{
  "n_kv_head": 3,
  "d_mlp": 512,
  "rope_base": 10000.0,
  "rope_fraction": 0.25,
  "train_tokens": 146400000
}
MLP neurons of a small language model. Each row is named by its layer, matrix (gate and up: input weights) and neuron, and shows model dimensions 0-191. Each number is 128 + 32 x the weight over its row's rms, rounded and kept within 0 to 255. Numbers have three digits each. A neuron's up and down rows have the sign that makes its largest values positive.
A block is one neuron, or neurons of one layer that tend to fire together. Before each block is what it responds to, as a language model described it from the Wikipedia text at the highest values.

Responds to: Part and position words
L13.gate102:173175143167156110147114113116157140086124031119168137142145137121140147160146202098182104177109171128190135144125153114116145150166145148113114157129102140153051109167140150156111037129071221055146092082120191167137108104118143143124118144133156072144132085170103153150098115172172150103146126111100174083136127052138098152155149164164096138158158140167132090140105180137106145114112134140163145096160161130162106153137153196064082147164183128130114135103172168096144166116074102071182135151134134104164177127100150122137123134137092124156160108113138188148124116129166113162
L13.up102:189120084107158102159117094167099135124149099128121098128127149114151116135156158102131127201147112074164101111142168127119148153177072190103076138117106146105147140143141126091129138127117091149221081199162151120130099098156154142067191112067170102072166135158110107157121114149165114131118198121166147097156119118204137158075128129078116145179116148157136128188125074153126128121151137166113106102149105174109103135216134161106108156161136145099166107048119144182130163083078154139077120152143119067171124132079115108123121120130118145198152151160135115055138143101161173153

Responds to: Party names in election tables
L7.gate68:115120171153134128095067172179169104111159141166119163180100227119150136109180212132130149157130136172095105175100162108142115156134147137176152194134133114129110106125145156093114099081107090087131145110177141173104119181139111104161108157131139180136161112148090138139103132105096179166170107139148148112051119107197148153163126176142181171117142121152132117179123185188104121121090104158145149102089089189078109116166130152110123136235114122110164075138158114186152129158112131082129123121124097134177113111079128172125106105140089132115136112080113120110053153175149088115
L7.up68:092123120079103095092048154111095161138130176075131159156165148157139137106136081114144175128165155183124141202157147117081065162148109181174128132186093098112127120165102150153133127075116046124112092096102063179096168135108147123127125211150139169113210129098067145180139143112106109133155089159139134127149149141090187104097126133116127105090109126138099125095100204104142137144074082099131184091138067137128130185119105100176087126124125109103142136146105163140111122146145129187178166070186130081163147141164104082146135103141157138149097115112138097127090157091132152159
L7.gate115:162112107110109109088155075112101156156125154100157099112038131124116165158110145139127106170129118152172101133139177089181111117176147146153105115193094149125110091057112216142133099135156098142120149050153113119093090118095075167097086120102145143088152097109099061134118139117106196106175147105125141116104118086157092070116162137057169142110190133129082099145146161188168120156074143149098127105143108087151160115131100151127123104160138089160133103085105102158062129176138153063150179114127105114126196150148161086163107132163112095111155149128120220131082110136113130164
L7.up115:103120114133138164093065147084074107122145153154143149154099093083129172146114138122149124103123113165121177131137173134092168157148119091197101131156086136115124102116122208110131181154125100125154139090142121131134110094089104140076104093151149125117141105111116142162137087149154204116145166100166200103198080139093091139124140161104131152060145156126122169164053080151116141131090121130094145081079144097121097095089085069175108102170139119180158119136153114190109140158118171036055091117111196081114143134113179055124098118149121140073100103132104186140109110158113117139
L7.gate130:140109183131112136120154096139140156131119118116159108162102150109148136097150244102132159214107075130188177146162138075147145143160151136163130128118105131133118162166195127179090095152119178147113134064146056122178112147105134112135113154169151093144114140221108153158108091183179147115158161117073112135086159169070104162106150137169115112139143085127167121133121113125140087058133141057142175148121114128108181136146133152101088094171107167122090120077106130179111141168107074069117129144126104106109116111152147074101080117105101178104154120051157132157121104089161119119
L7.up130:126093181136111118082126103101131080150102114199114163085053146164145119139100096134106157111112101057146165152085124107186125173091174129078148114198159102065147117098169154153125132134135135188137158096112106143141126155171183169129144097151088116123112126072129139162137153163159077141138095106127178159124096157157103090099158109134135106162136143161134160134154121140191067144162063084108165133105111063180101091100146174096091089101134111111129141094138106150185155154134115186153066171119152095110079197130165105094137102116170145152131075115203150093076117159108107143
L7.gate154:117073143100184067123098121069128088172134184131184129122115157069130146139094139136156098153119124144138178123118127072089070120103122120096160106118083109153095113134131109158133107114108153112115143108088095179146172080121114144127118138116118140168151140116145122109104137101184129201171140176115117117147104135149088150121185173167112178118126068145145081124150129180142118073084129129148161079131082135153086149081145207173097175159082124140104153179123092152143114158136027142199130106174126130189154209158139182084080104095123100158153097123109173074154105100108113125
L7.up154:099123156082165150056096091119049178125092091138134138118076085153121046149143122169117105158087149134137120159112116112069108154138109121153161131122060115173074176072104070175167150128091114081098163121153086121171126132113157112150104187120127168159154093089171140117121167134182095126117066117122129149120159109122156101124130157171157161106131159122122109152123103156125110172114143119182152112103123079169076073136155216179077110171092056100181150113104142111089126167171151115140132161143180165111124132102105100103077127171120132068103161093135135079103094154143116102
L7.gate213:090096105167115141057146149114126136119121131164120116085149132195134131080099164185161118145124115066153179105082149085148145142182166114138173138104102105143130122148145131130109099098128160129184101061153129129126106099149170148105115122082148106156178141079146153094085115173128219176171173152152126133156155141077164129173205161106082170127129137138143113131173079215155092104144116116124128144145090109082151078090069111073100110125172147140092124177172115082157127163104051072131141154146106143128118149107171182158124188126146117142210118146117155108100139123139167140
L7.up213:121123124097124106109131104123114101120159165108197167121151101110162191105157186059087148131193096114087153106141110135142111135107138150140201139132123123133087134049091242139131128137126116103098163123124073125107085126159119145136119106124108128106099137171103126122134181118104125115160099132111226129143073158143152104090071120099175184126150105063117138164141130144111060157179142150121058150094068107141116105101140136150120149102104127124164096161093145131108095137128141127149128163128148123160169182065175153111141109151181134143157102096185179072146104148113095229
L7.gate227:090152119137107137139156106100165155171148064143148200163122130143121216107121118141124157101187126133147130116132124107161060169120160172149185176131115144122185147135124115091128099142068115067130141108093086079168164108132120146185101158109159161103175148150101173178082116156119102113110184148099149135148139153150135052169155166191124116061143170119103108105133105126117082130180106158105113088091108075145153093113082138190099159187129132161135116136126166124202122119043098131173166138166081135166129100123142119123111090135178155155112123162174155069119094167146115163
L7.up227:118140176114109081129092106089023136122105081161073147124115096083174149105133114173112171095134198086097136103159147093099092160140151099155064158146150173117175152106115102149225126147123200151097141143110157153150127169154173143170117137137046182161131159134152188104161139127197132125117084112107178202110182127109131143118089136117080119139110077119179126127142123080128134127130158065176125157139083150189123098141126157132139139126150085054097126134142106094085141120172149141125140126125159138086117109094104115105140146152145157142139156104136135040124116174097112158
L7.gate479:155095153123205126064119164096140146111083104144149224086117088115104098125170163072080125179110136182136168146131109121145163152133146202105099135108130127158101164118127145079145128131119155104107144060159134114103113103125181113189136136120135174136110074141124176130108188104106102114166151094098124143069157125140083160207216123123114145135111149139122079102131112107117198119074109133103140071051108101180096142172102058144135134155156104168103119132124141141140082106088101148142100149117157137177178128155174140099066138080150155103147162111153111084096153139096094140
L7.up479:154111189124171102138129160130105125135099134138127173138095150087121084141172169067087095194101132133116139170162106104197088163137138123075165170061121093121052114152128164066152131104171125091097109071124113125101152104105154165102171118152123184119114092184160150130142145202115085129144161127082094190084145120193114142174161145083159121074114170088130155076114123132101137109096095071181175109054154107165153171161150078080113089121112131117104147133148159127140071147145139134115146141151117144154093152127155152074120099094124173129159168161176132098103123165119094177
L7.gate498:139145123147163099135066100133108093146100115103128164160144093139129185107162155148188120143149137180082144180126111075125115122151171140098140090127066119150114170151129117127129128187086128103150127116118124159143191120124128126191129147083113141154107096067123122118097111058168164157110117165173138153114135088132036167196157139155101185111122162192095161149099121158100117139150114144104148107104074093102081143167097139188069199153165149127115198129109087112067119128086110120146100176143159041136138096138121137153094132168127063083079129139065119090082105114102129114
L7.up498:090126133136115129149109149088109097110168142153095157140123108103171157144139124145179105111146122145099119106079123079135129075115152111178194085136054125178146160143131105107095105161161119097119129119062112125141121102199133129132100185118151149154082158095152106103103126152134155120109126176123099118110189113217069189186157153119084149171112146122134127145191133173127129119111169140135143131114149079127062144098030119141109146121113219105066221159101084111114166078125105091130114140158155080121154106102111137147125119141133076105122113165095065076107101148101161185

Responds to: Party names in election tables
L13.gate345:116140187165069148080128099156097118157134091156070178132116157058118092110135121091142119144168091122141166119120158068088095122118134159163118180147116153102080155100155114163137099113144129198085140072155129164138153067208135087171136171103151180165114153133144116178109181181131120134143111141090101099165122186140118158162125148166166113104168122151140155105128130138089079135149118110142183114162062136145147116155099133189125148196096140136148139149097170143123129121112067104156111165137130112179172145170090178077134085161107137131156088113187164081148049175149096171
L13.up345:125153139125099107143120120130081119187121173156073199144097134119108135115035090029120118137125125122131140127097148132101130157080129135103097162109135136117116181074194145182100149155078144194103148082119094170124124184145165127099124155135136140171150109141081174173111125103194121164166087106119081161178148124178135134132136131154128157094148129204179190120118069169142057092124117098132181147144146162106112133139145162152111091177128037189143118110141145197086137122137115118146108125169170097119167150166112101099173083139107131165110094147123153117110106138182127138

Responds to: Compass directions and spatial particles
L7.gate53:104116137139189166147116102165106108105099126089156160126169129132042115109069163161187168187105102177124132120098127131080123084153164136136118138151114184112086120137171159161104116155090162067155126094200186121090120155109126118174146122120153107092088091129162147148120111092081137118157115115100145124129168091143137115084147197133116184122151126157068066089164165169143165095115126097045093060125033103090104093105108147156120109159155133148136154134123098062086122112140115092167176157114103109123149111114134083103098131097130149133109141112112139036115113064133175117
L7.up53:136052151102150162185135082153111169176178100101100181143081159124090136138021134146171175142117127124141080099108166120127139081157137120148164125134105148121110098205122139174080086146150117090096163131175172128112143146095101195173163166131154065076102151132132190098129129096089115144128102164092088172128144082096116091148107133143114143103115131131108127044149160149171132145111167116128039102123089093130138084098131122110142095110112139080121111136088121126098101085199158038136090133182141118147138156125135137096134106143193164138089151152112167108123106083135113135
L7.gate67:147140111141110118109075127156170058089167181114115144130171162155148103080128124166120132100104140094087089154125146174167148104115123211126130118136075124086076115136125193184069099133102102062087098193102100098119079113169164147111157112087110123110158050065117096139092129182130123132053108070130135147132198096208089116119157159122152130131134140148131104116090099072163127133129128140132075089097114120181128094096110143138095152158171109102110094146105133118119135142109126113118152090054173142197154150129167127171080118064147107091104145085074110145148142127149136163
L7.up67:191074202111142142172114106110127096120180107117110149097124144124136153130173122111107119108119124135133146164203145163136123161154075123147126150115160205045069090159153146166065138120109109118148083119158120135095122102164118221143117134166116121102132080069078141149136129147122081146088054098074172109137108137180111131103123114095162148109171144170127130126086097130189176128181127093145148127157124141162171100135108138185107166166128041141140148140127094118066105170143160105152086125152137125172083159114161176071160105097113211105112107109144130115136158130067130138
L7.gate69:122166148122150136109173166126115113074148084116077101127177141135053085190178123109169120154133122150137117112130090122151037129087133144110114116123071157128086061193169121125130137119108122136179118130193156141158089111079150135130131138191103088114095052179111114167112112082160129091122147092173126094120104088091093079148155124183102144098182104174144137152078149116110138086044120131095126106132126173118109138157071123113098083161167160115108143101110152063179160105100119146128179145136139144189163074159111078103135095126148098148107202148125143127151080083117143112
L7.up69:140129166072159087111147148152162143117190106160052121111144130139127082168093115138145090154140131100111066117177105161172122123145090126062113096129086126132107074198161108128131111072106103111131118137181116139119128160083154196091189137139099067097120097155154114119143078094116110104099140130125176138115089119071096075118134119144083129122132140145160103183128165096149142101155107127149132128180165099177129163117133137095141105123196186059131120159083150049190186096122161170155069129150131198153119126097112129111096106132143080116113183221117119141145117071135127106
L7.gate203:073182158157122130140119121148108134082142131106096149127144098130081090137192182094156136138108112156138146153149118106111124163143130101173117201103098121112156051178142148096108141134066165150156117102154045125156154107122143104146117159142109045165170060091207149122114121058184088096123132161175140132169102120189117121100147201085103167093097089122137142123099143113095130084131164138126145109143154137131104162145121203152044139126137194119149156160075155115080168133103088161167198144136154149164145105159168142117100127101127174170109131146091081142142104121155129151
L7.up203:091172135184105111153133094093117110108134167106093185126114152105163135100133134110189107131124046137137100099131159116116100096093118090214097117090088178076138094154126125116131112098173124149101140153145071125151142110122117092061149132112121099123130147124186149119124122108120114175177102149170083184117090121122168138089074172134124142125095162127147166097160171087121098100133144172147101124093129148150116133155121209111014166070125151128210110146098208111093118142072153130121099139133157145144104085109128149122095116083106157087104146173117054135153154135210137154
L7.gate247:117123189084094095117159066150159109043101126152106153159136169116186132176182166135117110161131058177183113163122078118149157128098153141120149179124104092068075076085148109143110136168084106135125076119112114164115139105130116178160125123084135149079120087144145152109130174073116092150089091114162202155124152123157144126106150151117158162102151118128111058045068105136126161122149030070135142096164095136185143093139127171126058146107139156103127131146099135106142140123081130171107094137112058138133153147124106085097115166164100114122078131113171147094111141153140134126
L7.up247:126099151105128092137165092192151134090199149140130154129161093127085098184077132166182142126158140109151140089149183147137100110148161113131174136125057162145141106130163170080151085123144099124147194107167107136145080169151128110086105136102202127095075118176161159091142090152132139112116129084064149123105152112198165113113177120138064150139106149112101148129151213139153091150137117102150078095128146128100106163098148186086166103144062115138191075164145065098102113156112142136083187149078103128105136073139127132178125125091137135059108136127132123096182107148147142178
L7.gate257:128148166117179137159138127086107086088145114123123124107143150125102129097144136106103101159093148119147143145165060101072155107114144167125142124157176080145159135178110127142136079105169140101162109142125166134156123133146074147087101169123094144149176139083112144078094108076127076111156136061132173070117102118153053090097139146133116139094096092155125121138099105093073190181094132105124141106069138101142108133186066130189147128120118137197161200179134069104167141164119128084134094102132141132200139166165107066161111185156070120157129201066136104141137147147104193153
L7.up257:111070128079125095140125131176097132056163115137145173144157120163113175084167158102118180156174130112138109157142093095172179131170129171043125126104116146139035120085127131088124125138140127091145185098117140134132145136121111168107113163189141135109158117112154083160137142113163097134088159169141169107132121189131073174098128101158048144096129149114148142128122160073072129074098103113170116104126092075078114146123179165170148107139211180084144125092104158124141038131170157144102194163093117112121095125122138112122075122186124123109164150111114140053123125133153140148
L7.gate294:108124111092132174134125134115168084100154099106106078064116097132109157117110155136112098139093157113139149168169092116139182145131166149089094160118054093190153170163158144138067136108116131139083069166142151186145185159105134099112150143117103145105177141169078137153097154086098138097118169073058159049146147102156118082175182127204115177132186083164116107133082179126115145168107115097109134052159134101166166208138151186126126125152176115130124153093140122071128214169135124136164128154108159143146118165159141127115160123133145078134120098139097098153128097116153126139
L7.up294:145159150081155156165139151115179121084173143146108080104119189160087125144193091096119107144141180110124109130144036138151131179108160152087082100210085116146148135223113131129066156091095138100094072130085167133152107146106174140102181095110109131105116094136065127168121123115123045054107125056104108087161126103133118118167150133183082161115154104129113119096149100133137136111131148138156086144131206096112121182171087186104082139168134181127118079112071114122121170138167192124100110122113120172133134125155132130120119094142144146156113155142103120085151123116157152094
L7.gate437:185132194135157108183102115178133144127158178084100134134091106112131137094147107112127241131135143104137124206131131118087136174123120134098043142115126159083097146141101094123092114161124150099081156102162126109220114129156094186094136144133111136152100122095088118146120178128107132112118145126091062037168112098107104125145116126168115106109089152127125182114104152124159152127102151176136039112148110116148129112094178140129116127144144092130128116096114087114089213097120171125146122160118193157057117088194095124157115108143190138133106187086160109114106125147164085128
L7.up437:124167161147108116120103171143100020127135154198166187144131186131117154089124111148177151145146133134121108203144144086119117115104149129101107074129143135081094070074116137109120163128121159089183135081114121098118167105077146107084124141148078142084152083110122099139124097094175125116140126113117204093162085124138082080123126147160057124095043145148074153146074123071151149105160109123121127121193140134151167111126136165188126147167101087156132144117146135132131195133146105100135155144021169136124108115162111110173092173150112095133124196146147104071103134113126124109